From a checkpoint of a small transformer trained on Wikipedia: a variant of Adam for these matrices, 6977 steps.
MLP neurons of a small language model. Each row is named by its layer, matrix (gate and up: input weights) and neuron, and shows model dimensions 0-255. Each number is 128 + 32 x the weight over its row's rms, rounded and kept within 0 to 255. Numbers have three digits each. A neuron's up and down rows have the sign that makes its largest values positive.
After each neuron's rows, "fires after" lists the tokens most often just before its 100 highest values on Wikipedia text that the model never trained on; "fires on" lists the tokens most often at its 100 highest values on Wikipedia text that the model never trained on.

L17.gate122:131149098096135168133120112166089145158156158138183164145142183100086108081124159194173101065110172099145196128127141113135109142170128104122060115122124110089128135081101101134154078117118062166127147156116118061089143108170207145150124130126160126110135089172106151158097139146155055138142114125053163103106153116076131190154121135131170151042099110136147110146125169113110110182169189137113162158127147129140128111112123111045149173132111145111110080138144165126137146113079126161155117155115113147178099085136100164152160140103132138150150100104101131140102100111100177099095118166189120085187139137117132078175064144156149219138154075160111150129176128064071126106090165108134146118103133092106157162092152136160057062097157112111097159131169174194124106130090114
L17.up122:137099134109136122189140115131132108161190140088136123108074188153135114118090156176112147160114132169171073122108170097121111101159131109152176133134133123185103118150168144144111155113148146160165148163109149096136125117126181139122107100098155107088115138170136129166114148121126100113175177071111091121109107114049178142076126083105134135166101128183108129082100068132130082169120151136164149104196141144144135051083118068135127164093138183113160140137162096073116163148107177176088015095204169087049123151184142113032127157130124160186084168134100116121129131132131137148128137182103195119108129118112101177106188107078119128160151157099062175128106136117101156148133170135115151147129129129113086154174113088148115159091114101103119083119131126054185153125145147
fires after: "=", " ="
fires on: "="

L18.gate689:122102142124113097123124116159112106130116174093096117155138167190106162094116135151100146155130149119133189124088130198169210120159079169134127119195093131171105154119129095109131192137130146067095156101120110133138095141130118199127072132124148131135123086128182128098133150129141087151141168129054110200108150171142179132143216090126123136100158112118140133139166155152150108086134119125092120180105102137103129116136146130068145159124134099124136173144164148085118188052107192197138102100143126121160113116124093064131099190086118153096139137083149136143117131153136130142141110148086044170151132106032127133179129072083162181127182081080107150127118119089106186200130160145103175107199116088117098113144138160097108141127117059141112094117051156145122088102122123
L18.up689:083156068094135173092156107137158123168127076126158161155119126119071147138135135185135124099057113161180090107098074199241131104136082113147135046121107191158113090126127116114164148151156145112191140061128134112141153124106170133179124125116118117127081128100128123164109139171131146173091159160082171158153087198089168149142096106157122073129160160156115172124108093176156140121128147102137076153131140095113085166132069135125126157098103083135117205127141138084100127120105130117091105127118163101101179132083158152071132112117162118138143175139129079116140108126128116129125124142145142151133117132104170116113135069157075059189154194106092115103092075160153180124119138121131110176145079122053115112118087097134110188072159141087114161090096072087168103093109154
fires after: "\n\n", ".", "\n", "=", "  ", " of"
fires on: "|", "\n\n", ".", "\n"

L19.gate13:130119141111172120147159064131149121173147097150185126133106160131143135086154151135120096102102111141133149117126108171161148083144087146164107066124127069130063051061113156151190141063069170122133209167153095118126097158125200141183136086126153140142158111102138068187127137179117136150079141132163148123094164147135146133147095175107132134106127152200111156133109150147051135117144180041153133150171152128121118141099167119142136172145095160125125125087100127098170156071123104138172162130146117121080127054118093115024141166104084134160196152147136129129088081125189143124170091124189073103135145125116131131152159139141096112111161106099120144118165074103078120139103144100075122147103118111090154121148160118196109159146154079099103121101149074146136173130154068
L19.up13:134117104132132157120191085103125165196082067144100203160130131149140146146173105135103101100112060124185125130141147101192148069126109191158069104126128106125100121170082139106161124163115136137131156082129107085094119206174098142101145127086135114209109133103102125132123147190137085148092113129116142107127100159131089045150142120066108106114158146170156139110151166097111178123156143094178068153139146055109169124141163157152133121145107159125134126081124062156109148072114135137177141160108139114145126086076112140120116160118145100160155095123098196134131117099150109108117118100165124129160052157093167133107138163128098071185134090141152074184158081174077115128151112138076098090160106145127141142142152150208128205127107151172093091071079134151087132083155108
fires after: "'", " in", " on"
fires on: "s", " a", ".", " (", " its", " his"

L15.gate179:090115127144131124088141119110175155129183149074178112165129205135187140079176145102089144128122135121118118102094103157128147067130090143127140101099092135100160140098130094176118161084111179118121118157117113109148089139156191077139109119137132143135115161127120121119120141125159075114152102166078133114137163151175159112167137202166141180137113185149110112148109116111127088169108125095126126185071101123064095099133092122088124139166078134108145139105142157161202175117099148124150231100124105139132090111089079115139112143073136154112146146064104137172113100168119116151137131162148166175175161132086061140140164094120154140070131145091107206090142161118057243104104154110128098135149151105141235160119129125145138141111136109191082125126105174126110122146167055
L15.up179:103194114187094096119181156105070143131150163167165127111105139168072184080109093127105105131122129161138145104128138184093067104181082142148146133086162085173156124145109145114177115140061091161072170132081130104086135149118150139189140081140089163144143163115129162111101095090149103120100083107124117184085148133123154147095160082084143084074152119178129205159114162166122231144155139095135127144108076079108188124135145179160143106142101208088125124129103117130150114108130106157119087147167142100140091101139086120172109190141108101165164087123162129125094113153174093096136107141150153092183085139146156087086089082120177160089095182095095156172082140093180111105133166158149139084170121152093125155123108096122123174085080107126124119138100104114173126103121091
fires after: "\n\n", " life"
fires on: "="

L19.gate502:125146158151173142135165173104147111137180193158115114179162188117163187122141133126106137122146146118124088190121145140162155157086099096185085105144091172116131037101095128052068165108107146114080147136123156135119144152121109072146181140082137137127182184139120116141158060208129090162149115075123161144125111179127138105087104113132090110124152108149170124177155178100152147102120161062104100082118147132090128174106087139124098146099143157071141114165115138119143135100123195137143114095140133127141149127149167093154158126146133109119066141077195097132112169137164127118146146110153125092124094126166144184100116080170156106122096105092138138144138131087119168115114180099128195159095124097118089126090206121151139130010142162153128103151114177161127035085092145
L19.up502:117172112123134108138121088119144123125160133169177145140095115130126128155113143149153149081125183157137127115127073155121124161095138088153152120119132086144140094080160081104105148093116162091127113142215061213137128128117104138109072164164108180107153099123117123116126143143116079132120089130143034083177103099157156132141090162124098061151063147118123084142135115170043106092103154149115151127130172153142062138075133128199133186147138146116132150146067152129156148086078141153180119087129117137070130144045081155082097106103080152106158191168170127135080115131107142165115082207120148117101125134137088123093145212094113202180164131176118124115129179100085128106180090080110130136105156161097121133122167138146084079143113118181081105166160129123108157145153133
fires after: " 1", " 4", " 6", " 3", " 2"
fires on: "–", ".", "-"

L9.gate458:146121094138128111141181108080123158146171068137134102111137083103129099089165156154090115010167133075138153138099161112033108178079088125170144123117128236141167106123135088118091182107122094083100148139105114103175148116155159154158083044109143134120143102142145104115107136088125055106110138151176118103173134093156169152130099174144083146077043129137151155130149154131098110112111092181111146175150130073072075165114124112147131152124096126130167157132146127109138139148085103144110169106186130154114153115149062126140077156126110135132140102087150091163122118166109109106088102131113161160169115119040148130182046074144107152138119102122092127126199125117165108076149162132133095143135126130105124091122089153160106167132087125119170117065088152132092152110118090
L9.up458:138130138123163096122165100096107132131144098139128120111121113121141084056136142154081121075143124078138132123110135153100114157120076130125130089102109182149194130110136092113112209134113082111101174130122122133168103137180141152150079063100154127120159077124146109140132124133121095145142133141124181137181166083196167160139127166165100113056045163119173127152130177136118125096148071157084133136177134112030129141105083108120143195118158083105121152118150138110213135146121102163077155121146099140114167119149089106135130165111112135161124085159159087104118120193069132104071101174120127156113094096038121155153107086149072129121133107072129142184203107086151102087119150152106065169145091154151103104116087175175110168155069112144193100106091187103107121149139106
fires after: ",", "=", " January", " March", " April", " February"
fires on: "=", " 2006", " 2010", " 2023", " 1974", " 2026"

L14.gate387:131113221121152068127124120121137102114168153151114140128136170113135138121156105144101101154149116175105129167133131144116097100150142128158106090174103095092132121102152162097154121156099123107139105136117124129083088174156091128145164126099111118102115116143152121150115108081104125114124177108134158110074127177123182145117129148141188182068099139095086115117106129105140108071127150100178156096176123138116090143197124131110099142119123096088176182080083186062153138120094095156148100227149134106123094146152099022069133120125148133130188101140146047127085089153129127148045203193161099078122127118113117089199197090183122186087138144123114107120135119133124089133104121125069078121099115104062111030166127157125098169125118141084104080138168127134099145144120114
L14.up387:108135150149121173130142151161158097123151122131125162200201106054178095132162169157112155104172130153122162150198205112129155084157124121131119150207150119116157058165102170074137151125176042106141138117115123202104181145125064090108137104111120137092104145151106143096125163116132100145179109149154071085139101127158125138145072128126160090105135136197119145088161168034125145165141189105104117089155161102079170159114184113152118182107199124076140141132156130140106124129101136054151131138155151113159110096115067099077147125127143064070123084085141146138105124145134111118130115166126132124164120136113152163099076131131090189139123071149055124130180148152096111117090124118097081153105151097099089132116147133121084116121107116087151146178207126141150123148112148
fires after: ".", ")", ";", " ;", " and", "\""
fires on: " |", ")", ",", "\""

L17.gate302:132175214090119115109200146177102167099153124165123101082185122081177133121163082143159138165141138119128205139104078111164126132124152109075147135129148147126113119133158131122122162139196142133123144157130084092174177155093179101128138148128088238075139093146153056148182131089154125130144142149141091148143105102112112123131152149100115095070128122187107097117115146128043151098125216137168103096152175147038153151079140129124147122106115143102181127073114180081154088144081154124110158124105089133136149118110109132108091143144133124118150122117135111159120146047179114152105150091177109126138131100170145101148124100130153169168140156148091096122118099021137068081120139141104098121108150160084155107125118145179160139075114131137132185137155125177083071152104105
L17.up302:144123167154137148074141200123094134097137068120159111153100104121170209128120103123134156081104154116148148097192124101085111133093151078111095124132122169061128113101148155144102168078126134133097129101117097171143167139129156131165065071091116086140120140081158143103178131180071103115108111124139076114131168119164195069164091100157106165136144121163082155146130149183152135131188123056142189129108215089101103103132074134137120122156150169124056115142137109136123152104141105095156167140123146128182105125117129098172169162060108141149100149148093199203059151132144124116220180134113104126043118155115151074109169138186157138139142126160145113175152160109142163131158116105126135132095112101179163138133110146154121161109159134098064213122129120129131124147126125
fires after: " U", " St", " W", " L", " D", " d"
fires on: ".", "'", "ing", "’", "ed"

L9.gate567:160120134066141131162175137126148131136168126098131133124135137145161134120083141134152183117178118078110127132125140157097162118078086131127137139111119148157134097138129139127109112129145116077166151077139106149131141106136151127159184136026120091114170170125160111141108123130080033110172144137100109112107131108118130165144062076126177212102071133140092092137158102083137179137112125113201093188150093145123146102150124175165081136116104151059107109159185114153149183174100103105117161137150186142196124170110141102140128115204147119117116165171198126054116130144185115164174177052120103136088166104144161157091066121046117146113109106138090118128195158145133169122143155177120163130093129081062189108129152107104167136142121092119137159119146100161113095120080174
L9.up567:169101134063172133132165124156135125136170111077129116104147156148151135134082135145162145106179121034093148144121121159087168129077069148096154120100127141158146073130144114146084120114170101091148144081131116182117124099111130104173147132055132088110154152123146119141120110180123081130177136164109103105091145127097156155139099087139173185153073156133104121135138096119128141134084167101184073170179146128101159116115123158150067163114141171083135102162144145165173190154111105091138163161136203118189130192103156080107122125167191106166116151197179120092125147118150124169125197053134108137089149082146168134090078122075110132098125102135083145137214166093151145140175136195083159148113103074096150091123132094113152152122126113122115141110104128193127067113097187
fires after: " |", "|", ".", ")", ";"
fires on: "\n", "\n\n"

L18.gate202:157076180114176134160155117053146154089112126197163149156070091146128080114110098119146121145101076100124104124119123162157106150156122143124118164047124106107093124096159172167131116111146150116105116141088131105102108093116143192099070089114206168155117125107098136128055134129119082114156122179106098179166168111160146085080134138154122119052126129164127104093079113152117090158093148143161154106152152147182154089087164157112083130114115113166120111154108127105101174122126078138157185091096054114078200142161049091093122143106164172191171113147177088154093100142137153134085046105128090077093140097050144146122130174141102162076137118101081173125118150115099128156114135103115146167150180135151134126168073167088119121117130128066108139148164122158114102130157097
L18.up202:109090103116106147099163150112146155146109081066112147179131134099153135089148139121154075077110110118145114204139111144134076138154117082133054063110092113142133148096103098140185077130151133084090129105128148066119091141143108145119121087133177112104125078158142135110123065062138094126168093158078114185146112095137220170141147110108124149100124147131140150086153155088094105129146166096149073133101060050142211092123152179123158170136127122143115129113074168108100123135068120124122126158150150164127159147103124074129100135137166129056146111168065080156126141117125169151076168125103140138173047091105131095119132198127112076136111111171121113108149089122149190088150156198179111153161148163111129136088116160172115117177131133156115162215169141094160115133146124
fires after: "=", " =", "2"
fires on: "=", "}", " |", "-", ")"

L14.gate295:170175147089057185119126125137084150119149131103187171062099127115153130151086188185102105132058105151152104175153140100122069143168127111147159117140164111129108082088174163131133122129106150182126098199097118144087109119118066127118142117115122091158186123121130115117136141121110089105106152175103126112116133125100146157146082204112145159064079100072077172156131173112100114138095133145138125091112146146157142218156133123155144160124062148076124086116133126106093073111135106154187079123192102133161164157101111111155175061142114120123136164159121101074129105126071106134145078107091127104141119128113101129110133121133170166109143191091131154190103091140174094159169178137040154122091095085136099125147169127111140130137132138085086082062147058132094133118069168
L14.up295:164111099176147137186174074071110101094133138209124106100158105053149184047126124157147136097137108054060103155115171121126150149123127165160104122111153099138122130122120138193133137102130122115114128125152192189136132141081185134120113117161193166137160091115133051128165158172149145108089134128104102117115078137174170098108111107127101153129203156169131138136155132138124109149117121138160121151190110124153076145106111147129095114119096101131097149203136129144184122108070166100102157166094114153176148120169088112164135185086151161074113159117149083145129180101137109109136111082086163133113128132081160150122120176164168153122110125105121127199090188184097168089137101139149119192105104081120194135115155105154113119134119106057180187098125118053114139089130160
fires after: "  ", ":", " —", ";"
fires on: "|", " chart", " —", " |", " debut", ";"

L9.gate109:133174175117165145126139123150080130138143152133140066142165194168143129095134131147128147143097136148137152153105101109133147056181089136100115126181115114107121092118138133142172111166143121140168153144098162124096136102126149172094097121063153126112180097118145103106095172092119171127161138126116152124120114131115144082124105119125162170155125148104088164153106122146047065125119114124186125170204082158105118159143135085127148191102120133120182154141156161112099145117143088129122104208164143116125139166164175112134136161139165128053170181127168069120112101129123148136114124111139063068047097054121138052136160093139087112099073037051106171138147111170180107117138088091116118147143101134113164094107110165179125127114046142118167083131200214104114110140112162
L9.up109:121119158108180151133133065148138112125176113111100120138173126120140134112115127122159112139165109184127181123091148158113129106180077144118138127212129145064133113109174135148112096174129114069094134081144083089111147081150114100134117147063160117084169165115183130148110106152033100160186122130133173125097122123103121090122124136162126113147207124103107152069118126099097176106140112131165138158144146107124087164181177112101121131088143103101127116120146133170115210130158076046106188181111137080164110085152145059120148116154128098091107175128173095160108117164195105090165162099096078115119111117122122140100118131110077150119098092106129163132086073084114083101163164128088095176134126118090143050142095140107173110153112068092183107111184136152033126144117110
fires after: ".", "\n", ";", " ;", ")"
fires on: "\n", " |", "|"

L19.gate222:143119136198118097175111131136113078187132163104143173160134169095147144115136138116132075115094126167122109119081130168113097088144175175201084134180142103107121124114108174150188145133108183138098182149143124145152096135095097135185078083146186089104084117140122120125200148121112097091089150171162146162159086116124148124168130171123109089112076151172159122134141200142146106082081181106180124126110144177129134064106164174109105193132081141107093099100167076097139143158105065165112123097195115174123144131135120114144164106062098121161198109130116150101160142155130054136122059156127138097145145136077096064189172164160135118121144116094159130099122160102150168108111165073117148074111116154169165127196106160147073081150110102119117106126191111130121141147136119
L19.up222:144142140173203092164136106155150136148147131112108114179119175175120160170131179142065074095147057193166089145131161113072128138116144181171133133144146097155086135171166133151169194156153167139113152196140123078112085137166146169172126120150122099102171107078140091150155131123134099166052146168137143093114052132140103125133149123071175093113125152146134107114135147181153185136085136134148127161168148128114118129177133063114130092118183179094172137063117050148137136096115119125091143099179152093119124105173115072183141116078084090160150131160098118140147126105121093146115052091180080125121124171063110094105183129150121106123149127113151105137032155112083124113138130087106110126092114149124138185174119151162105171141084148118122121109131116135077082075144147
fires after: "\n\n"
fires on: "=", ":"

L13.gate232:123100106184050147072144110098089152146156126119140074131175148094120123139120136123091088089113154156114099122068110125090133089141115117184144115064118099117121138088101078220124207132100139115150149113104113090193091114128143091165063097123163120132115173142114146137135129084090110176055090168150103175144147119094211130128162140142163137052096161152129117131160117140128184161109167130111097165153125128112129140163153181097141086154074142125122123134119136124104143117168116173158115138139097170080048083201094125177082118084134106124164103149111160165160127158148160152150145140108180117129150124076122131162092028098144133140151107112115113131102056097099124132113119072101172172170123099160122130180111197102134129158103096143098148145110151166055086113140075
L13.up232:117109100193137102091107133090122154127167140105146086115140129116140131146140171099095094062101138149093095135118119098062139079174119154121156091112151110084077117085102102216110233135104109117146112117131071122162101162162050094157078106140170112144066158144131149167125156116128162146093051125135155137149128130140192172102178133170164173101077158180180119158159121131114190133100124176104132142166119085108117140167160162116116107176092110126127142116150116117153166108144165162162109169129106163082096062180079141145082129069135103127193059106087137178154178124110151132134140184154172117135139108076083142154147058155148132139163155126111128134105085101128155096111115125118118155218113123118148123197099171171127173148123129134129143130076150125076115124140077
fires after: "\n\n"
fires on: "="

L10.gate557:146095135105211125142145162130118171098095113100123120072126146197114093128164146113105151134094060096181133146135125074100138172196075103131090147087134186098088158111096179184122181171151138120137115091108082081108112131154132088145098193136168131195106145155095089104175107184134198134109108111071157118111155148087123143148208191108108096111154120171091089128126146113111157139125145118164190094175140125167090102148119177107185145119139152128118101127163133123140100145130128089183070136173117089199167149102165155144146115140105160100131108146094115120100145119107114137127187170111168144150084116080087093140160057109098096134134140132134175200085123110107184197099098124151186149175136089141121131085128133106059094150118154175086111131098113101121082133116134
L10.up557:142120155085201138152164164133125157097080096098134128068128135218120102129164133113100165134105059095178141142119124071102136166201083096132087164099132186119086154101079172162126189148136132134121118092104086088112115137149123117146099192119166137172143140180125093129199106161131194138108118118086161111110166120082137130156194201140096101113163125197109109142135181125111147161097146124172181107168151126165080119139140154113187126124141148133135114124144152123157103126116135105157077177178110096185165166103168121120118121127108158090148126137110103111100138106119128128124192164102184164158090089093076104145174061116102098146148148132113162206098114087120169175097102132158185147152126086135135124091125135110066091145107164171044143129084079106142073131119141
fires after: "S", " the", " United", ",", " |"
fires on: " US", ".", " States", " UK", " Italy"

L17.gate327:100151168164094112117108120139146148118118136145106189146169146122157151180134123107147113110165124164050099086172124091145095147169053087132144079147123066099154105070138132110187138073101140122125118070136086130114154136154095083169114140231135126104122133166129119116130134115148169108071135143154183108091092192113118108109074074172136156061095113137139097117121150128120097095129163100112129092110154101086116160110084174098098114115119151128144132138097192093134081178114142100152157170144094155102066095108170078108053067114087147139142071151096124086080116112200134163078146119109128124104149077157177080232136113185088139143119111137139119119141070134093073083160126156065139087105156114113151089125115168143108102170115092107065122104126122148116113110110115
L17.up327:107130141195193170055128137129142104108144141046113129145157175080139157112126138132139116126146097141161112131165151098119172136154124153105151078145131155102163105163112150167110022123117141183138152214131044126062165135163172116115164088145150127147095181114177173205135047123103147107130186102147132168146105131177189101162150112152171128091092113158141179117076118126098152114180176113121133168131165099098138160143126128068186067119126139131125167190131123158068131106167130107199132153130099082130200135085098110125086134112166102132132100126121091122173063138113211105125135127153184118173129138110131155180143122090148108096140169124121161135100089165128160160146144128201112131093117137168102124142145130140141123115119069138093119134118106135138189147129140
fires after: "\n", "/", " (", "-", " L", " d"
fires on: "\"", "'", ".", "’", " \"", " '"

L10.gate567:134140141130099100123139112099146139139115124175112135134114087068157153179171149156121115125127227095159113162130186092172127131151120129070112161116179101090101159098132145117116168105032107124148147136115108134199095180183154153211155094190125175140180079175151166128119162136078108123099142218118071200139072125146135139151158125140150128103122136127148113201138132156166085154131121111130178168112145186122119178092101123099167133138100137117139098055135159111085161187138132170153109114128113199179113117103116182169129090154051088131119160135096153171093065101139104130125127161180053118154126092165175113142115121139115135129126153147126119153118135069117161134099143142152145145114181131161064124138089125118153117155166109091069125175105121133088116160092092
L10.up567:106120159137080090118156150087145169127087116156128113158143061090121112130158109144112128167146214096196138112127178108133148103164149103055097163144188062097157145103114120166124168141069127098124152130152139120174099117150168126219142140161143144129133101156150140136133166093108147099149152188141107198184086124154085138131130138176144084138156148139115155146149172141170095201118096108130151136090144152118140195085070087123206153112080138138120110115134096163129133145133119182131121148135097184176097081131138177167125103173101066111089135136149137166112063113170134131141146150097072125132100125196178106176118140102103135160108132087137101151148136152081134134107123093230123127100236155120140132148108069077163083169133143165094157150131121121101136125082127
fires after: "\n\n", " obl", "."
fires on: "=", "igo", " |", " vo", "95"

L13.gate702:110145095150148171133063180163148179128142113104210144141120124089107160162124046113113127130101169136120099178136117064121126127123110163107117095100162125134158083112096148087140148080129153179113118165092091111182215186166103126152104148132139147062174084154169214150099111119125103100102090125148147117159147184129171166158185106157161114186111103103117130168134161133079160152146165135179126153110151120097131072104165130075101124127115088089126157163118140164109131139066211157167114096064176126118137103108106137143152105095148101117157119113117097151182124168135177146138132099120138155136128124209165143145122088148163117008104133185137119107056082162102187129146103112130123129120103151161106081090107192147092140155116173151142117095156122141126098160125104
L13.up702:135111110122087080120156125116174170133108126145186175138141120104156128166096078133144147123200114117089160133144101162138188116139165137178102146144115048121140136144146113122086180148140123092111156086169060130070107115116170117140166144120122155110176126119102096160093180116088083158085099101166113113139142134125091140120124110063110146090084147115156145179122095128164148057153179128180163094118104158164132081108123156152108137110177133159130107088152164110136191101096117137144055141139079157198097137079083089117109135213154119096058220182105155098134116129096126159095123195127186158105170140113177164139127189154117174117095127174058130080152108108129079118154140103132130152100130111115049100135116113122130125113178127069157096138091082108112132100143190
fires after: "-", " Su", " 1", "'", " 2", " 3"
fires on: ",", "z", "s", "i", "ning", "gy"

L11.gate48:115126124179141114113148125125191099104140086155141136073150136101149101104157142095133127051153100108123151176073206103088081173146096139117118108134158121066130077097138153160125148106088136163140134145084149183160122087152144175191127126114127148131146098173140104167177135127147060136092140158122128130175137134097153124079183153139154102124109124130168134160158117146171111138103155134106168152110159077142120145120112178144147118193123163124082097088180153168116175149091147117098159145132068180177096086092090134129118096155143136169154131187130131116065122088116130146090141182054135122168125059113090116237108085187079162108133148153068115139112098083064106104141143132131150071131176086164087104089152127101110171162135150062108156098106125093076115087184124
L11.up48:061127082142115098104128170138167135156169084121112133158135120122108081084181075118079127144159104146177109146089166107096089134110097113128120159145132066110146092104168125109120131152109140113067112130145101067150127083141121118167164160121109131112147100158180157110168141146130088138147110154130130149141138158151070080090164164166130128161145110125125099137183159138211143139167129092105140157084151111137128175137087192164186123195154168124074081096120114163143173159125112096073179089125093166176049056084195139148133108160102106080101136156200170123058154092113118160144098108099096128143113149176164116165121083118091082122056075156162133141158085156118126138157119116106129082089153128134149123119200069082134113142154161143112133133152136079140190119182186
fires after: "\n\n", " MF", " No", " DF"
fires on: "=", " |", ".", " as"

L9.gate272:105141132070115117138139080099127092143159114092123129235124146152133113119122118162113112099085139137125155140158142105112133112167096073148103111106118143090146180106107155119141153170140142150122113139166137082101129134154138132141117089076151097150111086170080148132189154111131073076160142160136133182115135097128135138132161149196157149049159124137120140145177122117135114136092138107143142181073101083110122040156087117107154204128087114188168136153183122107121145113087107170090149108145108180147104137133117147066167116145082162201149227118123130180113147234139105128114075168125138081200104129058119122116117110130116129102168068088107047129169096112127099116122128124122067099143083174195167133189142156131113118150074131128095133129088165177119108141123150
L9.up272:105124093144190074112145159080159099122140134141208058105152083088097100126103120127125164095137113143146091157131141121117103160148087157143106171133164176081092062116134088121095125113105126147101127151082147144216119120175148125119123102093122122100191154135137101147169100080107103132111092102114130118131135164122120119179087171154087117085109073122157148125142105178119168114058101116110123095176123113095069093181089100104122059162126069152108136128117129129125120155135095187128158168110107112114112118182079160132127143190117117089144102125142118093129138120092133165072084157138090138181139074106158117127057105091159110113180154232091137123118123038140130107158164141128118107100110159130115100089112135170124168086110086096113097123052176068107073108145045
fires after: "="
fires on: "="

L19.gate610:115150127141137090133143161136167115091167107131135135087148124137159159080170056167150184139140147120090195187159130171209138088142123111134088113160084102123091087124126124109117159066139157084124119130110086115155141119096191206127156099147143198130161117176102089172128131102171118171094108127059089160144110088093117150134150129130112194063125125119124163148136106143158095099172165161113149132120141176099113191050088169111119128125117134169113085124120151140116174097130128134147086057159074153143159173114103150132093093151109146042084117071137145122088122148088073110156074081106166170112113121056085170119117217102129207132176149129123103131145051110071113126142154136151103142145133093091138131119168126089131168133107093097114086138126110151110123122157129
L19.up610:045133084101141147118127086112154145204159112107117091201091169120108189071120105190189170166122159138150122147135091149189091119145097115107155171153110147129194152122128137165124130124173102097162090083135121064161113118165143151164180113097136105123112140153141076156046146061119123096143157193110077131132167138111202147135168152124140091125116098128099147091123116113141145104181130165113137120125126118133140133076123154102133129112127120083134139196132113138134132118095142097039191103159170101139137102123130161107153125192143138130123182092088149108117138139151181134147149239106116189123118137167172107129122111065118145124162115100137089137102083175085101125169076097116081125156140126144182096198142125122086184106124095112116118128195149106172119131067160
fires after: " =", "=", "\n\n", ")"
fires on: "\n\n", "=", "."

L20.gate304:094102125152151121201175111164165125125062193090086146160141177113103168145102160163111146107134128109058125185104142119175132148135073108149153081161108140144167045119138111173097045093092170182114142111154120133086109150189138140121157094188140150134153102123142166080139121119113178173144124063131191138147109123135196145180124091080137102128099106181115077118141119176114088083115102142136154067131082163108107115152122150069151110135110103072117134155129175169174147133196135126168168152172072107089143111134113127135100135146133101114147112155142152080146150141139184151112174168093106132123120077149099135199093141130128147112142134120117138067185115119111126054095106125111198146070113147130142105158116148143105082163196179086068113131149112091136117144076127
L20.up304:087204091100117184132188175152108091141121154145166137091073152061112096144123127087090134114125197169099086137134135117132123137156125136176136149130090110085124135122112122089109146095084123087105103183159089162162145155130118080110127144176163139087098141089143116205124100150106164136101127154170156178169078109140171114138047199093152224165149145129155082174136103137088094141069120142137115120139138134132180159117138147132090176167181072145089142104166166078135176121092167160113074100162172132181156112160083124137106126121162085075177092155146175151167142074115091156151166101142127128116105098159174063133125047135169126074122108129148144112139140098112152119096146100132142108153101158169125107078099131136161088169109112149121155103153171185103177137139165
fires after: "-", " 3", " 4", " 5"
fires on: "-", ":"

L15.gate316:151153122105115059144093146182139142173151145128189146135103112108088154139131132135093157158099135119140081126121130071136130206191091130094115104165120109117062104069149139135124198087118112081134124153117133031138097192059111148135134074139163133161154142160126109123093106195158116143170139207155134160148094168138133126153145165158183083100116118130161177158099160099111199115168171139103094149096113150096151068075086145121069178110116129136150124085187155148175111122034127158172099158109111122143092163083128141123105116091142143106139128163075131074162143148155142211163144128130142116131155138166096161113130088108113108112156120124119154142103116146110130121159118139163096107114123091091180102129090100118071060157146055163136103124060136183152160127139176
L15.up316:097119170106165163166173111158122115120127092150128152090115194108143185120132119133091135150103118132180124151053119108158166108132137059118135148187117083122108096110128106123083106130110137097105144134090096060097102135128181197185104167097135129115168160164160116135155167113163154129128125151099121064118163102153183147139139127127091087117187087197056154058136164108100132097143176126120129113126117157146202130153163092083122098086172177197143075143181128086119087129121141110123107146151097111133133036091089141083099154102109114151118119156147136178106070119156105117079115117145129147140138125135128214095192153107103115171139083097115155152118132152147123115062160048066107168084175108204135149093088081121105155084120097112125111169155136124114161121091138
fires after: "'", "S"
fires on: "s", ".", "'"